config = dict(
    n_layer=9,
    d_model=320,
    n_head=8,
    n_kv_head=8,
    head_dim=64,
    d_mlp=1920,
    vocab_size=32000,
    activation='relu',
    norm='layernorm',
    norm_place='pre',
    norm_eps=1e-05,
    positions='learned',
    qk_norm=False,
    attn_scale=0.125,
    bias='all',
    tie_embeddings=True,
    parallel_block=False,
    init='trunc',
    init_std_qkv=0.0339,
    init_std_o=0.00631,
    init_std_up=0.0339,
    init_std_down=0.00326,
    optimizer='muon_variant',
    lr=0.00446,
    lr_mult_o=1.5,
    beta1=0.9,
    lr_head=0.00591,
    warmup_steps=200,
    schedule='wsd',
    decay_fraction=0.661,
    decay_shape='linear',
    final_lr_fraction=0.0,
    batch_tokens=65536,
    seq_len=256,
    doc_mask=True,
    train_tokens=435200000,
    steps=6641,
    dataset='wikipedia_en',
)
MLP neurons of a small language model. Each row is named by its layer, matrix (down: output weights) and neuron, and shows model dimensions 0-159. Each number is 500 + 50 x the weight over its row's rms, rounded and kept within 0 to 999. Numbers have three digits each.
A block is one neuron, or neurons of one layer that tend to fire together. Before each block is what it responds to, as a language model described it from the Wikipedia text at the highest values.

Responds to: Place or time prepositions. Fires on the start of a location or time phrase: "in" after a named place or event, or "the" after at/near/on, as in "Hospital in Bangkok", "near the DMZ".
L2.down426:460531565449493406451469489526449494518446502487483541462568422557427472553445515547447486497540478571529598479515466448502472572548404450501638549462488503640512475433509439582505522541461569547476514519594583542495542453457579488541469519481439519505551530441506462414522523516467387497450509483496475472447531497501540420428566445578582451447545498446516504404489486599472448548382612490490509427394464433410523580498525498481512414520547550458501444498492494565443532503430505

Responds to: Abstract nominal heads, auxiliaries. Fires on abstract nouns after the (rise, need, emergence), the -ness and -izing suffixes, and was/been/be right before a predicate, as in the blockade's ineffectiveness.
L4.down148:572522472513436399599538610439583501549501492497500528518437537540456457534534545546497496608510548584475413434423468541490459481521562538416512543478516483499473516483485534511562568484485447460528421589439456402452550535459506486484564409520437450493515601413475439505568536572490476554393452508489515561534501534552427470563395511418483534428592480531476486557470492544522475387523445537510518393518414550435509471395490569443515548529519442548533555441468510538493414480495568
L4.down251:585474481519508438404512490462490493551468444446451508505563532447558581639539420507458474439553517469480477484483538549632463517545500468453490614489589500544542504506507424602533507484484524518457464445517392450547446452486498481522511450499526491574535472428493483485467515516423491493526504509464401518468485563480572471511465481496540474545528475490427490584528434455565525557515485507510577416461452472515510447554458419434488512533598509488547480494416427473503473524470530
L4.down253:509390592406388612500499514552506484455525438342490525499435484483519505506457409605486533483506467576503538447461498495455493491501483435463508465567512500499517488457556462507478539505409533465515424403465433479500488461533550509429435474541523571523505402513426379528468440479498498504454475567405545489533607593505451492472589473566552600477528467601510506446529491519516485556519640509540478498548425610506446481471474471481497429485538403600593428540524453466569474542513518
L4.down558:573540530466455553486437604481452513507498544543399519451543508440420535439558527511486504522481503532607457466489546515550521577485557433415525533481586512516463559441470448536481523476450472496501457444503494534537486490422583449533528521567463537593574375418533445436450574541493476525567495577538539468497446553505515498643499427456520518560493423487454554576427497443395516508419358526540509443499511462489483568457570564539404518510485513471454506551393473497531487524474514
L4.down591:517472426525641482458540493472542551463547409486509447484490566414472491557526515519527612595402479533492483494538432456506420486422455518487584494484430531485463617549478506508522570554446456540488348549498527427402497518491504500518440501508579412554464480466474505511436522503475521574514459518556478505531557571526522406549515592502518453535587440497585515523524553533518505402619519433453455554497495550526539603524460484491437518517559440496577517504503496526508473420467555
L4.down664:413504528650644604473552509534440564464492473552370456506463527410441593469602557569531490506492510538543483502627466457449508531485527457502511448422541513465513492455519557561426478542528410450464360545532440502423561443547450540545458603445423480412455470516552455480440461515461631449618530543486423533535490466444438513580551470469482503501491518548465511522563498495433464501553415531560499556441410509525464549531506569489470575556499474519510455612467520584453454489489544
L4.down730:518461548539426514501427554491564551522524461515497543406508465390425513412533505531502537516507551575402524454493474561461511574610490543458474499559500508595484521544509670514618455513495526526461436478412465501453338447432523483518569550570483456517428526532423464486540528505467504512576497551535554518511445484597505557344485472571486574572423484516544460425488484543541546441398490539465488525493546503483389529494534440454515512567528482424561474498458448559545455472475442
L4.down1528:487583499568349477556463518602518479479526487522528513508396485496469523447549416548548491514472512468562549467486508542561534456489429509493463396526445487430530461466539493485528533466505442507431476551441504477574486486561452543473529468472481612456358482547360460436529571547496493483510588438527416421478468576464514523453487514440442505467397521489468504514472393498443560586471527553543531566547446493586577528470478429544495549528606402564495447517559514484445472586510542

Responds to: Quantity-range connectives. Function words introducing an amount or range, strongest on up to, more than, less than, around before numbers; also to, and, or, of, over between items.
L2.down512:491456470545501556512499516551501495462459511567574518433439400555505448542501492553440530529500573457462501550460545499522491501503481474507512385453529556493512467461558495542381526482601561598505464528565466470503531462573486458428495465412538558557534542558539403550471509529447597404429492442519490603588512532415431534483379513501565373554415447519427497535518509464489522549395534511424448542467479449438501356515408448377573529561454506494452498535547498556531563521540411

Responds to: Change and downturn nouns. Abstract nouns for events, changes or states, mostly breakdowns and downturns like collapse, decline, breakup, confusion, relegation, often after the, his or a; also sentence-opening However.
L2.down407:491443523436454480483524534512552513502505573450470534479449487495511416564518518461438515527493540480520458515462501585538548539438529456470496496444632522501489562475490444497569569535448520513510549478458460511590476482541577479454560591427517475462434411549499463412553471585581600505526535439423533502488502605423571528490598411496577560528508482574459572601471470512558557475507515517457512514541454575505370513460575513487540429538511427490562527501367478506501487489461533

Responds to: Mid-phrase function words. Prepositions and conjunctions in the middle of a phrase, chiefly by and and, plus to and of, e.g. by-election, industrial and commercial, According to.
L4.down48:446469564584498444477533410489478445449570566428469562519529597548492434541522448550504476463490595474503534540513505466425565501479537477511524467534496536465450455497482505465598494515596499446555454422456520443424477480426533491498556511471510513603539544528529462522490508468496558466430464462415527599491588425506521426537510504521505446492502510569515380581531540533473580568464468425556527445466511439477519519487476555596519499580449571516436493443429436508434492525477450
L4.down680:479492457492551523433461538570571563461410500560525485435498468411518493418524443490498447543530518564472407509535523490481507455474475542390520496421537451524550476509454505477423541579448521409595457476560440546472580519357518506504494457530508480530587514494491452473531457470548394411496701475510552552554475435514452477546430605472475509433489468494519535577536581493534535561524511483443420560524521395541505547478524569509474577465480541501499508514510507526470554449510443
L4.down1048:468576466476559499485583549471450522431462567506493538519492475535488557392565557474537481472482475500539444553489451443442558532414514475472486547449499506523450542486434558478450486519448431582519573554521542518405505507469577507443472533478535482502617416475606476511463546498550515595570443564435539585385399484512518475424531546491488513615546526552525552545432398528440518464608516437519445484481503448398469516532504494561497584476586480464459460472532481388412507528579476
L4.down1135:463512541501462507511575521466525495531557452520558466516482489487557573548518541408488618490497490451529525573480545376563546574427576452529482517555470467552434534448539457444522422467471503471557604496530575467514515424453431479482566533441526588569504484393588445489484441517425489497519504541503518571514579447539538463494505580520560589516512513517494493510505565495515502396424483499484488520465594333528490573463481560591600474408545478436482469537521424438549572480473526
L4.down1427:512506468511438408493490442532496468473419520532483448549458559548545484525532616543529496492497622526606538447509429590485460496453570458496500449469501530488485499458591573535602492495477437555557504469523450452571511514476499488516449515539511555595556604452519495537492587506467487506507541505441552567477408514529460484518540455508532540496444493391498467579476476422468482472528534397542488584612572508417588494490507482587472531561476440595425456458549483346480561489561563
L4.down1605:438409498551509603563502446481484412529458468478480536576502476462534557520465591464520606430541527525468575413561444368516527550427507525512505522570568526510467419570516470473519497458521487470451483501542483469498452548495495491492573527513540561481532506370493518462451508593609415544505479562515583492452545485503501504536508482542516473477501450507579497530506513406543504465584543547511461572482498498461544524580474589563405453475554397436475475471469354515548516480465591
L4.down1620:507516587550409517506490479569466404583559515466536496496453482442453553473550527589479528532497431504504589637635475424400518461456436443506461501432511559581563579627466455601509487543565473460442513423491497410475616485516512403550502545447482521519511486507476585447493497553472593501488481408488547504504474499526550533498486474527451512535503463497400447577445460578515563517502536471570511451534415567534546507532439571457431502468439551565428456552534543447542513521507503
L4.down1687:471511516505447591524509463544408515481428500541615559478517489469507524588472497605524585446562532516479565478428529410480556508507589517572564481525408505432500424456548540484572504500521433510516482509528493560454447508493540474627489515504447499503478518563520475528483593571523502536536478489470486585485440486457476567514523466484478590412566499426472426517529476500547462534414523513494534530518494556468544398439562529568552439483488529437459452461390558393571522462452471

Responds to: Predicate noun-phrase modifiers. Articles and evaluative adjectives right after "was the", "as a", "called the" that begin a describing noun phrase, such as only, very, a, dramatic.
L3.down220:516426448463487488477447521540452398522486519480371567472479447551530477509535565542467459496544529539531434484470442515526448400560474586590464537552483625472389552575430493495536490521467430489447483504420495429536527509506535418541448513505497561650492498508374569476523531477473446523512482535509542421508594568484476515498481515519508548392491464549517493522493455506557476525508524544549478480460529409541464496468460513492443540541504439456446471531505544417483497462556491
L3.down813:542420549507537459531392482521561434487480506481529478494476402577653459516519615459439512471561495519451520533534471530570456528452509519421485461558542506509602488531505519536513464540422492524544444410574387442544387486478551588528432413548530463586538480448449464484530454486585568524434495451458528529422521467489496560506543480533570488368478508513474549434514557507582531551454525558458496527492537409463415462539488558467524516488525525483450491560519437422457425501516520
L3.down876:528457503440474464533500568550434570576439517577440560484449549462515474406479541474402508441470452577493516605546486450535514473480489482457522520496562482564537477517422422565487557555527515585504488470583471591513441454407579574504505501570512491563454434482479555540483631569576453578536472456484468487512515491472371577497465549463390444391489528584519475528570456492432498493476523484397474563490516485465534520507687535426489516474488469508470545378474432429499593549493571
L3.down971:536491459550474448431554511517605475481460437474474533501516454457568455494491492495490505438518498475505519548489550556520506505607509481471494500485604455517462461504427495551459554525473664447527492499575416430561460484444535485536563475464486463429387437517491474530531567491522501428428467475458579568510579561496468503537491496488467424483569459533501530523482526493516514568404443395471491490493506456511525537463495547371491540570468553472539441497525409492516490549515554
L3.down1490:449462460532596518518478556442538524542489572460449461471502497528522505559559543523501492445486471474485496541531454414485433474468536488451530533523596498495420466485481494579568694509504418453478547462536458443470526474489515542530474448524484515461475452567455496561493542519631523481522426525468503557445457409546470449487470468521575385584560485566486431484533598474621481503522523436447483407516374513453508544478569480543388558566498505555557525472501498392488474450562493
L3.down1595:547540516490544473526479475572509641502530512501540492516568482533521474601494516583567511474505516448508672496440492540530452566360498479576529515523503477494573383530609526486474514513514527434497450511493543536517573502503521489536518468533498428523467558493477538491517441570463546513519533492426538538552440521455505441568471491611533517374513497566519485513438519507528453483467500489416527611509461578495482460529506572512439461464541525494491439482466504434469492405443542
L3.down1664:525555479498601492530520508522553449505393501622482526520462520571514481507456485487514564522447588481511513373533473551563518495480469508570466502495479525536473505532524498522457599474524563492467445490471503521522556450480534402523508465569485544532532543521466504581528490616510565455436516485398544503443585510495516469450482514413513339587498473429474498503407531513400490536441456515402558562428509469535560538488533519614406561452558546538465502405445440503485561532487546
L3.down1859:523417487516448455555391433496560364534441525473425541547479359537545531505522400547468529545557513449541555601505506576532543495554449465480520462482516570586477445551525489504484502499525502493475496515487415468607477453355490504450465523533478496501487560532460467472516421549583466499474568549534439463408513553512465514526589617566570434419558485540521470461517432488492530519393443517500445494483558438390478459637458537355513524445509526510518526426574491547458460488493568

Responds to: Indefinite article "a". The article "a" after a verb or preposition in biographical and historical prose, as in "appointed a life peer", "received a scholarship", "imprisoned in a cave"; rarely other nouns such as power or attempts.
L2.down123:425447443499435477447428518479504378546479482472374498455462396520481463529467496570550574490453562463456490484396496504472511434497516522446444502453516467487558403587584492473522528562503501502593452457459466535536474466530466473520405542485454671561446482542518516460366496517507475463487440566483456493575463541481467506526459524593477498405436516530538460573521517513365462540430512456522481543575534516556466553436486514487559447515436509534553467432512475483622466468428489

Responds to: Start of time expressions. Determiner or hyphen right after a temporal preposition, opening a time phrase: "at the age", "since the mid-1990s", "the following year", "prior to".
L4.down29:425432548514479554536522523499507567510465573503450506472408533475580503511475522637619604441480458457475541510542525493507443444437398512504531479521479533536454463605497465489499592503406480550528529467561609415446410476506392447584533549383420552553554395480491636572487533494434502511450544530481463556468445444566525468601476491440404561541548566461478556478462528594540393597433558474484512477478473504520555396424555571537440519526523477452455606510506454507500523483483497
L4.down238:337537472567470446556527474465467488582374507553544511425496434392501485583531427573444533521451529516438482537588530479591436531478465509435461454435561460545527542571520512436521547452513455485598559586525424479522462531541488499559502579451436543501544415597449518487546534567408552521436459528592444536512490509563491520539545556425563551540408477565581520531491552533506447568519525515443401461501412467482495407568472442594402467592468455473474554454549525512492462516424462
L4.down983:456445449562505469570502572562533412525490568561460557460440512503502437454581475552578466407500449602535429558602446521472565532416494512372402379502507531416564530496556521533511521499487522480564392530513494580520414506556500484549380449506502519543499440498532529537459535464460459491494526563485438523602504478477417449547537540534451514601436491528466440403508452627507546460551541480541555511480412547571538434527462442597558549506530541581455550442420464428476448455495475
L4.down1080:500530467428412458471460491437531577522530418463442502557538529593527554409471521460497541528491490444572485461482545485597510503583441580507500500506526460556508439474526451365456476441474567540576488538659608593576523476492458508602488549443524461508504475485605471551476530473510530461582494518564474472461461514458477485528484522495607546467532472542508455505565509588581469502510513392518495479547480493513426523431563509545491499406541458437493537534535556477491487510545467
L4.down1317:517486518513485509506522498527452547410546455470412523543585495534565547517498643551539534522480470536504437426527498483537462559438470473464550511475483488535438467545450519455442431587512573415529600556550362415473427618525554420500504467421498452435474510593472489486535471520467439533481459544470510438442529440503566418534577581567533422524525505478478568438488507528594394494475545505575457433508497493556475514515471550527523476455484626462502534501455530476552563487555459
L4.down1565:475463467579450521487480500455465419562454489479500586577591468534459413427471504546475483540519535549492663471445481420435569519573618528475470522562640543489528486556511455457504405549576464533413499418579506422484491578593411502540489548549462533535480481412545469515506487416582522502485585483540516554478442506406483554466577434555434489500578558461598520510570587420506571481445512483524452462491546475433473454439428468520544472568449427573488461531576559537469449537467496
L4.down1660:440492466485437428438477417526502466460487495544395535581591486495518529435438522485573449522590589446517420465499569482538544499465489452408541534509468458481401504496492538505522485520476565494459524465469519516415457566446595430463454520479437455484616502529491481450534485470606530614561485513494486456563437455513460521568529515512549510535488476507595635474494500509430449502535507548512460531512536530500488555461498514474547437517468628477516445542470561476509524476617498
L4.down1757:539438625511540520497460494495410542516554538525531489424514428511499494600502535521439541444467544594521675541447576513509485527485441474522515404534572484542494436506580592524479535485473458499524466381530590529554431547520528512487489434393478514454476488556435455511429601456470455512450538530459495453544461435502455509539486413520471540495503485461476501545542543414488476520476460560467436417463532473543537529493452443430445576511534459422581554403539427510508576512482480

Responds to: Post-copula degree modifiers. Adverbs and predicate words right after is/was/were/be, especially intensifiers like very, particularly, rather, increasingly, entirely; also as, also, held.
L3.down270:505538533537525534480493478448507509447512478516478490544477524453544540534506522608475549445429481506534487510541474554451337481455476557548462548615480463534506592572472542565551522545366461525489443536488527414386512496452619388551486400523575529542499500498435591442505500468566451459492506457597463468604480591455530503555472534542498537527569435504497487421469556513492519466470494547551561463581642425483519456540489529444493495471518481505496460499486434464494496443475531
L3.down631:472457590523571422506471510520547381577452441519482494514508499446495540471461539475479470491474521522381522542645515414577561566482499582568506429576461394540465476511527466515460550489501460546512512530496637546455531506392506561498512448455510538504562490457443470487497444613521438407412461480537530491587527515560594457519413542467551472499493500319486544488591533458487425506518485478504521538520414503531475487565515477414461510403543534581491443517516514533511494513455597
L3.down786:459502537491488629417514517570370519510495526438491474398551495431440563481464524596523526451488508556402404569468476437488627495613497546496522467576513539477522578479459470545529509497489552442533544442471472472501488503482479446459447556450446469493529451559504502470564434511466504427372513605410498458521502476591451587561485527390573510491546514496533472503593559548473527464580439490556505490522382518527464554480578517442439450529531537447465473484581502467561500471534445
L3.down1073:497509427440407527604569499532423506492441464578523487582572476455488591443497491428507568415454538478488439460521402491435551425475489408486580491512514452452457525446462516457510541449552530584450532493599554495465519455504615503484460552461462535575535460537526417545413490503382448486465377561489529573597565493494569504524542532450534553543437529490523510537514492596500519486570552455543465460514416463501454464466463547643469437500493543574482599552526464537540457510507478
L3.down1139:455535426467479443551453529474577574474573443554455505586477467342588449523479438487563449535540498472577477477416471382569505532499533553462577505453521565581466542412523510478461521488493530565567488549532569490475461468529548487580520498532570583579427480551463540487518520433553387410477529580459531486515514454395478511603519475485462432507477469533539507509513563517611514490576497465556499588489513410558571550601522531552512541420547380411441518438481508462438466496576479
L3.down1401:491454486517501590441567465574494489586397431473534502459481465552547405451542490584564583531520483517566585495432443569444482445463567462444496402419542495606625505440464499622545580481457570491539540444463463532497449504568543541520524435510472457409482489465577458486591558468509459528486488485411556501507514439517566594601498497480559470641518534502447487489478534467502547418457529425479557552567455466527519495477489549487504450468434475596457427465429444469554440533561424
L3.down1587:541531491521580464553468508549497512461489564388522502520435536520560479480474421513473500435565449502544445484470420385547581462453385478553558526539559479453573568377439425500507505542449504450477489500484467545496505522510506652558490435565547484518491484600541562589484483553529463588419558442559572457456521521540492536533486556505522507477583485543460521498519521529459480484460427547469453405538507502579456425450427461527450509520509521562544536425526487457429445562471514
L3.down1902:543529554500600458529481504423572417510472499553463405495459396516526517471494608562457506486541423532542511476476506534515478484520421508486460409578477428564603462478495412589469491559529513383521529400488556540531503496524488505527487434459506509512515541536556425489499504506513430476605485508414472502497443421499576482505496495452504439569506449457477530403487534515498513486412504571432560499554513428481530530500575494517503428503527466537492546504509506511479531532471614

Responds to: Hyphen inside compounds. Hyphens joining parts of compound words and names, such as By-Election, Runner-up, Orlando-based, Neuilly-sur-Seine; more weakly, day numbers after "On" in dates.
L3.down157:484489548516481481503465483570471434474429533496501425466561469477511471491494555486536553525434565498434475450487502449416515430482473488453548505530446496509465528499543572515509574568519441490499563559533444450518500476496482429469523529474440479527509489486569520509432541381507565543581414581449504612504451559524502523547481481431598544443600485499516517504477517516529527520412514459493535581550524571522507292553399534450430490526474533551513480493551499412500585511460532
L3.down526:509520515553464434574490475451479472586509456578443417499491528420494546411533486484478495507434565513540520565503529482501524410499504473406439552465441503499500491527533464436501477506451468504588486539433557550499560473530557445385554518468545500421509408581433534443455512436376433509527535521518469547533541569447455482509558478503539557435451441522476513394535493499481382457466460528501464447516519563548469383517474451545484485471423471416428523521511564494520496452462525
L3.down797:536471491534473489568492499455475540522468526456462539455503506450519484544494450436438556514495491447417578496527510500611436502473526489657402527591432542478542516453473583533606494457522389528507472516573457422499502499462488497395459487516467580412450523554467516523549440545499497583450532522465522522527475468472561534420575591511431598526545506592505435601500495459412536465486379453465511545510474567572389449461571535463442419475425482525525483501577519550524447566505513
L3.down868:521537515431549526569528503472530583506578461525555422466501543516490520562540397463543477507498504519480534579522476511491504476460515553546476483354501499478495518553486559490523532541488417475499486506463565454492547484463499461402514486447505550358591469518520543483501621501351564508533556520528521472432412570504474443521530518471455519526520411474500487525586505484476507464475456434450426569518614509486490505466510501581627501464533494463632454555480505543450514476550476
L3.down1039:526520532555423577539500599439499503490555440481487524430590491587494518444503491406485437558524522533566523534452511495469473435527465506565512552475453509470506436514504413537486458511482521369433428396521412444464543517468594454391512481497458428416498487526492472463585451470539377578467514522413569526580488479511465560513522395512526550517552520483510590449492491633554601548536563510431491421542470537399374520476455521478542463552523482552484548453517495569471434504574567
L3.down1064:456508474465602420562479478608518462571558537514428461585413573532510500383541506542505502462473451479592434491542465514551514497459575513518516519485462519532452483459422511505471502448541533489504488483416428403467556426510426503492521465544473506605506463474479492489495518425464538455480569471526613429497592513596595567464606466474516509547509552529520440523577540571484539489537558500465456549457489464398561463479495435420446443555484414489507495457466484452472513447435523
L3.down1119:568532528519457482432517520587565556567542480523565474532584565478564421508473429551452472453572533544441532534456480532472457450520513464531504519543555535467455357524538504521444532555569480475464552454586469559492407460564503500441376502465509568542549557384514396487558482461491431388565429570548429446498495452556468446496489462480484547513480527524456417581466505493544472503514635497470474496575480401541563470558493544375491545608521506477551491516571459490515534540521541
L3.down1417:509446442580522470478553532522510497631525573559399435482618422537452491543586451530476451493520515454478536514560464551503495540485472522508472513545556611497470416366521543552514531540490498513585491493587451436502537463481443472479396568519497544506383463554536503492562570468375595520492477433550489554478496488533447446545505560454463575543437466520550396477532464464403537590526491420479362460523420526538526506425442544461477523455559510526474487558553468600475471480458491

Responds to: Coordinating "and" in pairs. Mostly "and" joining two parallel adjectives or nouns (political and security, melodic and emotive), less often "to"/"not" after would, able, unable.
L3.down533:524424428538554471525462490428586469573483496477513468472574549522509534438445421475485482550520575505564566480509548530480499390442513426521467450477544412612518503493457468505533578465499534548561512405486431467543439525459584479546610533501478465489532478552534452468544560486532421459462436444425528497495517491439531500629465444468544443602502471496447474430490483479446492440610457536560512566418529498500418445523562505449512526540541401595468459509525477482586520505498506
L3.down609:517512529463619568476496537533572456517515553543423486409454564450636433449473541536478521499435570480606486541475477448442510512498496443425528449571440532530476546548498589556442476459430557508443512489501487540442496530508534489539486481395496485461483433519437531475531493469489502532520513485529464541525607532510546550547459584553596377422468513508526574549509563394460462496469603524543562459516400499564545519605433525518444540481496482466530450451534424479518477501529552
L3.down963:507425450481439579569620536484525377521452492510458524385491494580476582444509441546493488385449471447478586542469470517555488511510444435536532530465485572570469426444530531522478457494492538557463536527562452426499451497484520526425496561518421508528551593528499505508674476493425557454414506465533576537520452430471503575462545451508518493525502554508620419543441503486591542533477362449530426466464544426486476492595511482478581519459465477523533499553459524550513472476422441
L3.down1083:530524542555527393462483521517450510539567561580496395537514441515537540545466475484432484557501401501462520448494534490468440486539562513551572498516491482502457554536516542475471434477612483617555470563524495486577551501482425412477542501398547525501589504451558476543377531492444481465480498467496537442524507440521400511563581548520403439545472474607561500487583473435473459510487452581544418572455475515577491512484513529515562426549572463524457469486582517522478472492461412
L3.down1196:475512477551386568613556591488498433515534451464441628444517570438539546476607492523476488487469502369474530555447462397453525506562483468538490509464429576562544481493477560519465600532428499454497480544490402456537516450527432481490530492493416525493501471578492583471524520570448572490454425504456549596600532486449465496477546432514578493490512527492621452533443523501571541501513482492538496492466519536475452491570454487522561568406521489452456518466539456540436485479469414
L3.down1804:456523479583528417549458543534510472496515483474480524480487463482488509486465537607563503480486415465526507476600468443489482467408537556468590495596507458461477473491551469508458507461492525495545534562547438526469565511539550418489459456411509547547537556547533464490489517496512486427508454558565478533451496465445470575491408545560540545474394548532557542528499509469524501544559468533577549375492505441467468567544524425483484519528496492593563467540571540499494450512567518
L3.down1818:502519513494571526585458494486541476546445552562440487472457469480506463511477524486416529432556528493440410403591552462498452579452560592561490478491478458570467480465513454492451564493507493576511463456553559516519459560447445481437452573473576461350547459501499517628471462502514522512445545464535487450408373543414499612503424582498529455472478464548456520531481438590413522499437434474513524464474406456406522588620520492442390527508592533578469477474460528524541552477588467
L3.down1844:384505542417495492524482511497439495506521550479563466536514487527536446524447495529482509573556508465497561447419435501504526487496504525411479429479460511461617544459478483540521467382416466493476535470532526456586416604440450535545540505528519521415518508499498500462461487423570409506509482539439458459522516396513557460492512517473510583465591445481528543421516296514508490531520472443413495492469583511498392468439535520510421498447457469549489528564470492461549544624445591